config.yaml
num_key_value_heads: 4
head_dim: 64
norm: "rmsnorm"
tie_word_embeddings: true
init_std_up: 0.03
lr_mult_down: 2.0
warmup_steps: 112
doc_mask: true
dataset: "wikipedia_en"
MLP neurons of a small language model. Each row is named by its layer, matrix (up: input weights) and neuron, and shows model dimensions 160-255. Each number is 128 + 24 x the weight over its row's rms, rounded and kept within 0 to 255. Numbers have three digits each.
After each neuron's rows, "fires in" lists the words (lower case) most often at its 100 highest values on Wikipedia text that the model never trained on; "fires on" lists the tokens most often at its 100 highest values on Wikipedia text that the model never trained on. A number after a token or word is its count.

L16.up252:153163077106121103138113095125104196155102122125117125143136154125189133164137090133138092090147104120110100132150173106119100110148142128138080096125127078151134089124091092138126120179156110132154154122125140143119150097135070133152122167144132143090134106083178113119121125131117155163
fires in: "was" 71, "to" 5
fires on: " was" 50, " It was" 8, "ov" 7, " to" 6, ", it was" 4, " and was" 4

L4.up799:157106135156137147109109112157140122150149146141128124137146110126099152174120119106126103103118153130098135121118106161110138119149149169120103185130128158126112069120130140148129126164110132076131153114134163100164170160161120108166137161096099137107136128131155100115135138155118071095
fires in: "not" 37, "t" 7, "notable" 6, "never" 6, "currently" 6
fires on: " not" 43, " Not" 12, " never" 8, "'t" 7, "ot" 7, "ently" 6

L4.up565:113146137146113096097098145096162121150113118138150116087127115183147090108130154131122125136162159098083163166149117106133106097144095117150150147156132147072121096107095133158162128116126157125179124126134127108117162072095131122130118160147202097143167112118140109147125110113100135121
fires in: "of" 77, "during" 8, "the" 5
fires on: " of" 36, "s of" 10, "ation of" 10, " during" 8, " of " 6

L17.up620:136151120114093117131075087109083114118112108119078166080136121136120160115148146100140096138154189113149133114136117127099100131124167127124130156136171153110119107118130117093127086145118109113112136139077097140136099130133147141096110120124144127151148040098108116080118127186158129150
fires in: "where" 25, "because" 13, "which" 8, "when" 4
fires on: " where" 17, " because" 9, ", where" 9, " which" 8, "ause" 4, "ie" 4

L4.up638:148134154126115146167101132145117044134123107146146131163193121185124084149133143131122161126172156107138057138115149140152183108109138115122118140143115096138111179127124140149121136153151139114111101124116176110115081138098105140125106106124137114133099128123149128149134122110131102156
fires in: "st" 21, "county" 12, "saint" 11, "mountain" 7, "characters" 5
fires on: " St." 21, " Mount" 12, " County" 12, " Saint" 10, " ter" 9, " charac" 5

L8.up1019:148136159126121121130093168162102118130107109114126115130154146095150104143151118110125136159168132082150157107109124103152144115124118122125109163085076147126127109128108124109125084140126113160162114066149124159158137116159151130127120111120122136156189146152082074106133054132106136071
fires in: "c" 15, "during" 12, "as" 9, "of" 9, "northeast" 6
fires on: " c." 15, " during" 12, " as" 11, " University of" 9, "he" 7, " at" 6

L6.up806:143148149103155121067126114146153136100124071146127109168147102104105152114126142070146134133139092161189103149144148156056132109118148148114125139160076137127149124134115130146135125138153113120082148148120191080131137137094119099164135144140124138129123114177148104105139147112091125132
fires in: "to" 83, "too" 4
fires on: " to" 66, "ed to" 9, "ing to" 7, "l" 4, ", to" 4

L6.up493:115148107169119101079131148160121120143101120142114090136139148132079144124130131136125141152111156115153137119169126114137152130133115142131132155123124105144115131157122140131146136090118139122152119153126113157185147121121159138146141150139120147152144062138141142124098093166137166129
fires in: "to" 49, "broke" 4
fires on: " to" 38, "c" 15, "ing to" 6, "he" 5, "ke" 5

L12.up284:148108086138114117154137141134119112120130083147138116127164093129113114119151156105121101126116143123150085126109170173117145146122089121156123116068136113147156108093127121094106160122152142117119124114125102086134123116111149100149103180105149141145173131114069143133105129142119087134
fires in: "called" 14, "named" 13, "as" 9, "made" 8, "renamed" 7
fires on: " called" 14, " named" 13, " made" 8, " known as" 8, "amed" 7

L5.up902:163126131158142113089153111160179134159110143141125113178123125131114128137117137125093133162109137132109147099105170191086135108113134165145131166112099114108134129142144133119180149122093186094141101162143133134119126170132094143167123107118125123093134118163138092113141135130110087122
fires in: "with" 16, "while" 10, "t" 9, "not" 8, "you" 7, "wide" 6
fires on: "ith" 17, "h" 9, "'t" 8, "ou" 7, "ide" 7, " not" 7

L5.up695:127174183101133095136146088127117154163118141121150089119136149148101135154086118173116084160100125137149130166117095091082178103149166116161109135111148164139164177155130109176164135094184124128117110162126111077119123147130121119130094134131152121147085122123102113108121147105095093180
fires in: "to" 16, "a" 15, "not" 10, "you" 7, "software" 6
fires on: " a" 17, " to" 15, "ou" 12, " not" 10, "ft" 10, "ood" 7

L6.up408:156161102111133138080129097144084162081095118116148122139111093094065123169121110135117129124132140174166112122156100137056120113154143149118138146084159185134119105151092139135121081130112118116121169156118132095109111134120146107110094121103180106143140136171136096134122156133138145118
fires in: "to" 68, "who" 12
fires on: " to" 54, " who" 12, "ed to" 9

L5.up299:116119079163159119146161097094105100110141163112115130124135132098143142108073150094170098056104152141109148118157147161157146090138157137125114122117106134136103132151125103134118106122106097108102109143141153126150155137160116111155133129089130089134101127110126120132120143099139113151
fires in: "this" 53, "the" 35, "that" 5, "his" 4
fires on: " this" 37, " This" 16, " The" 9, " the" 7, " for the" 6, "at" 5

L5.up810:160144126092130111133144172107100122135099168120121107084147133138114105123137144173156137112118142085118089085136098108127163115121108134162131157142149136092149127100114155124119124164148132131129134156116092128115105113113138125121141098108110118160114138135164120132107167170140127127
fires in: "three" 19, "four" 13, "two" 8, "five" 6, "future" 5, "ten" 5
fires on: "ut" 18, " three" 16, " four" 12, " two" 8, " ten" 7

L6.up329:138143141085132134084133110132132115151131096096189062088138166116136131127099114119142114083156142134106143149184160105133133076094117133095124164142124125124128126112110133155128086107170144093122126099128073122107116123114166075088133131128101120141154133110169145101081146152165151170
fires in: "of" 100
fires on: " of" 95

L6.up825:115160161125155154134119120097123120119095127134161110127129100123067116164119106122149145114150129120116192140122154146107120111179146123120167153114169121131122082129115111162082159122098143170124106153148131151107174136122136101124088120152157097116107169146168053100145146113119125144
fires in: "not" 46, "t" 7, "notable" 6, "you" 6, "noted" 4
fires on: " not" 46, " did not" 11, " Not" 9, "'t" 7, "ou" 6

L8.up140:143155124106122110080137108133120124143120129114065156117141121153144097131126129136106159096207130146144106090174132097101156168129127144109150159116147156100112135160132129144133132144122119134150167143148105073135117156060108141149108139139099130112139105103157126135100097109138122142
fires in: "which" 49, "gp7" 4
fires on: ", which" 28, " which" 21, "P" 18

L16.up609:116103105168117106125107113128179139153073114171127099096177108144096107107139132102139132153140121126164127113130162190114120108159113148137124117113098099169100169121154095144106118129155151114126181157148136113120138133118183133127097147120099110172125122142135168104137112151101140100
fires in: "to" 80
fires on: " to" 70, "ing to" 8

L17.up727:108094097122126120093144138129125129067109190126163106127153145087123127129127135113071124143122074097131101148098146128142145095147128143155127128120109115116127092136112148166108140139166186116097150141085154128158109114085156149152167137133121086162092178119149088113116115121111108135
fires in: "to" 50
fires on: " to" 49, " p" 5, ", to" 4, "D" 4

L14.up405:105130143126131104093114151146182158111124144145130199171155141127130117109176143130143144149111113112111144134120134171100152117128118140097136182133102133132140116135107117156163121106167122135133131150088137162141091155100129160120126104112108114156112100142115124110166139101162152127
fires in: "in" 49, "1" 4
fires on: " in" 35, " r" 14, ", in" 13, " In" 7, "1" 6

L6.up499:137156124125141111128121132118120141154087132138094131118119153137139124121101113155068107105110179144159155125144139106144156172124129134112137115147121124102103104093144138138161094134147118109156116114104138103131194190122129139147109120111140131123132122173156153155142124125108063109
fires in: "the" 44, "a" 16, "of" 9, "both" 4, "million" 4
fires on: " the" 28, " of the" 9, " of a" 8, " a" 8, " of" 8

L16.up52:125127115119177136093126150154093115113098098118150185098100139096126104120143106107133128128118146116140139100129119157129137108127165128141143110116131149143144124104113106089119074182106100142102140153125129095128124112104107146159146112109144108126174148104164091101098177112086178137
fires in: "was" 45, "every" 5
fires on: " was" 26, " It was" 6, " all" 5, " every" 5, ", it was" 5, " it was" 4

L5.up718:122134133069139104139119155091131146109141118124140117137125134120207160119116135157135144129143116152103155102130151135148164155118080141082121150171078134160118159156124113128141144103114135169146130119134142123157137118118098131142138095158098097170147115173100145097096117119162126127
fires in: "in" 49, "to" 5, "distinguished" 4, "then" 4
fires on: " In" 31, ", in" 15, "in" 10, "ing" 9, " in" 8, "ording to" 5

L6.up262:148095115134103135128114120129157128107110112104095101134153093135119157155154108133126100156164145087124108138153147091129142140137149103167115131135140120105112066154147162100125135098121156131164071117114125101106089112132104147095163097132069144161130105124137129106107152148145064129
fires in: "family" 18, "life" 15, "age" 11, "name" 8
fires on: " family" 17, " life" 14, " age" 11, " name" 8, "it" 5, "ish" 5

L8.up597:139118111158152079104126109150167126139132125097152085153138101137168113130112109124143127136141153132139125164101111111147109134110151139100161137119104097119132104110169104131150113125195116141146115142147074155148139102145136144115118125162124066146144160119103115152132143137144182125
fires in: "the" 37, "of" 14
fires on: " of the" 28, " of" 14, "ag" 8, "ad" 4

L5.up556:114126147146137138152127156096129138150108085160120135122136137142105087152100174140128162102094104100144118126115145126142153113107140101144131123126105131141137078151122105072117148122111126154149128149106105116131143088101134169107089119136150114157155135119130144132110162135088140107
fires in: "both" 38, "between" 18, "up" 11, "upper" 9
fires on: " both" 32, " up" 21, " between" 17, "oth" 6, "uch" 5, "ap" 4

L5.up516:118139113156109112135153121125156150138119142123184144093140115139125133151122113175172100120098177105122152110134162164150127090106149114092128146132131133094161116146144106122140142094126108136133144078167115118117132122111104113117138118124088100132111140159144090140087163112161124163
fires in: "the" 99
fires on: " the" 38, "The" 22, " the " 17, " The" 7, " \"The" 6, "The " 5

L6.up128:107151112091080080127112125097159110130116122121209145150117131108112115172087169132128114139130144133139136107127076133135091152140144137099142157119161140146145095091115125130144104120111144157138108120102091147126154117151169151131115109130169103092146131128188160087133125105158088104
fires in: "the" 32, "of" 13, "eventually" 8, "3" 4
fires on: " of the" 26, " of" 13, "r" 8, "ually" 8, "3" 4

L17.up756:182127087129112101103159100173108107097140106108100105191163129111097151131083107195120150155134142136141142130185091169127128120121163141087095130125119075114139130113135156141164103115159146170109103140163202100129133099163148116107085131086108110143135107141132100175174088133131103137
fires in: "which" 30, "would" 13, "it" 11, "that" 7, "to" 5
fires on: ", which" 15, " which" 14, " would" 13, " It" 8, " that" 7

L8.up53:117129105143168083135120119161125139123116129120127141141115122080109173168149128166175138130152120129148114082129131176091139120145141176114100127145081163193106136079127117174096128110117150162147148155133148091130134145099155135156124140108125094168116072116135109108142119151089123200
fires in: "to" 36, "2014" 5, "not" 5, "i" 5
fires on: "2" 41, " to" 32, "ov" 6, "I" 6, " not" 5, "–" 4

L5.up296:165154145125113130106104126077157110130137085136160069145132134140037111153110179092142142120152134133154103137136110135116104119165179164159123130120133169164121130137095133116128090135124139107124143140091169120092172156137086112149127177144116136105087149088142103128157137086130130111
fires in: "of" 69, "for" 13, "to" 7
fires on: " of" 60, " for" 11, "s of" 6, " to" 4

L8.up846:155135101140149124119126119108117125147173134120143125095080167101134104111133091178076189126085132123118110116112113139145151126135146098142148132071157126125141126135140153127126125091090107084114147135125133117177152126126122161083119121147139109156129134103136158127129105103099124117
fires in: "has" 25, "had" 15, "belgium" 6, "judge" 5
fires on: " has" 26, " had" 15, "q" 7, "g" 6

L6.up219:162133171118080112150156135106183143113115110129094091095140154121114122130130133116106124086101138144174117140107140079076119103127122158106121148122087157142152144138151105128102137124122162184115139139142121148128100110115131108110068164135137122122149146142122099118173125161116125135
fires in: "as" 27, "tempera" 19, "title" 8, "by" 7, "of" 6
fires on: " as" 25, "per" 21, "itle" 8, " by" 7, " of" 6, "uthor" 5

L5.up123:144138080132076100146108119112164161093110181128146122141132135125124147093087120118159147119114111136145131138111156119205080123110091121147156134119142145100162118137117136117147097157126104150129133135095133170151121131133168126140152097105150109166117127114126088131133151144106134115
fires in: "one" 20, "two" 17, "three" 8, "ten" 6, "twelve" 6, "four" 5
fires on: " two" 13, " one" 11, "en" 11, " One" 8, "if" 6, "ve" 6

L6.up663:147128146141148119113109129128124115138112127168132115114085099114081131121167151129144140087134159087083150114164115112177144164113135101119136145125153100163130121100163150139179078143111122090094141094154147118117110175103145130115093134141133115139122139127140125154116146086133143173
fires in: "of" 66, "state" 4
fires on: " of" 64, "ate" 8, " sp" 4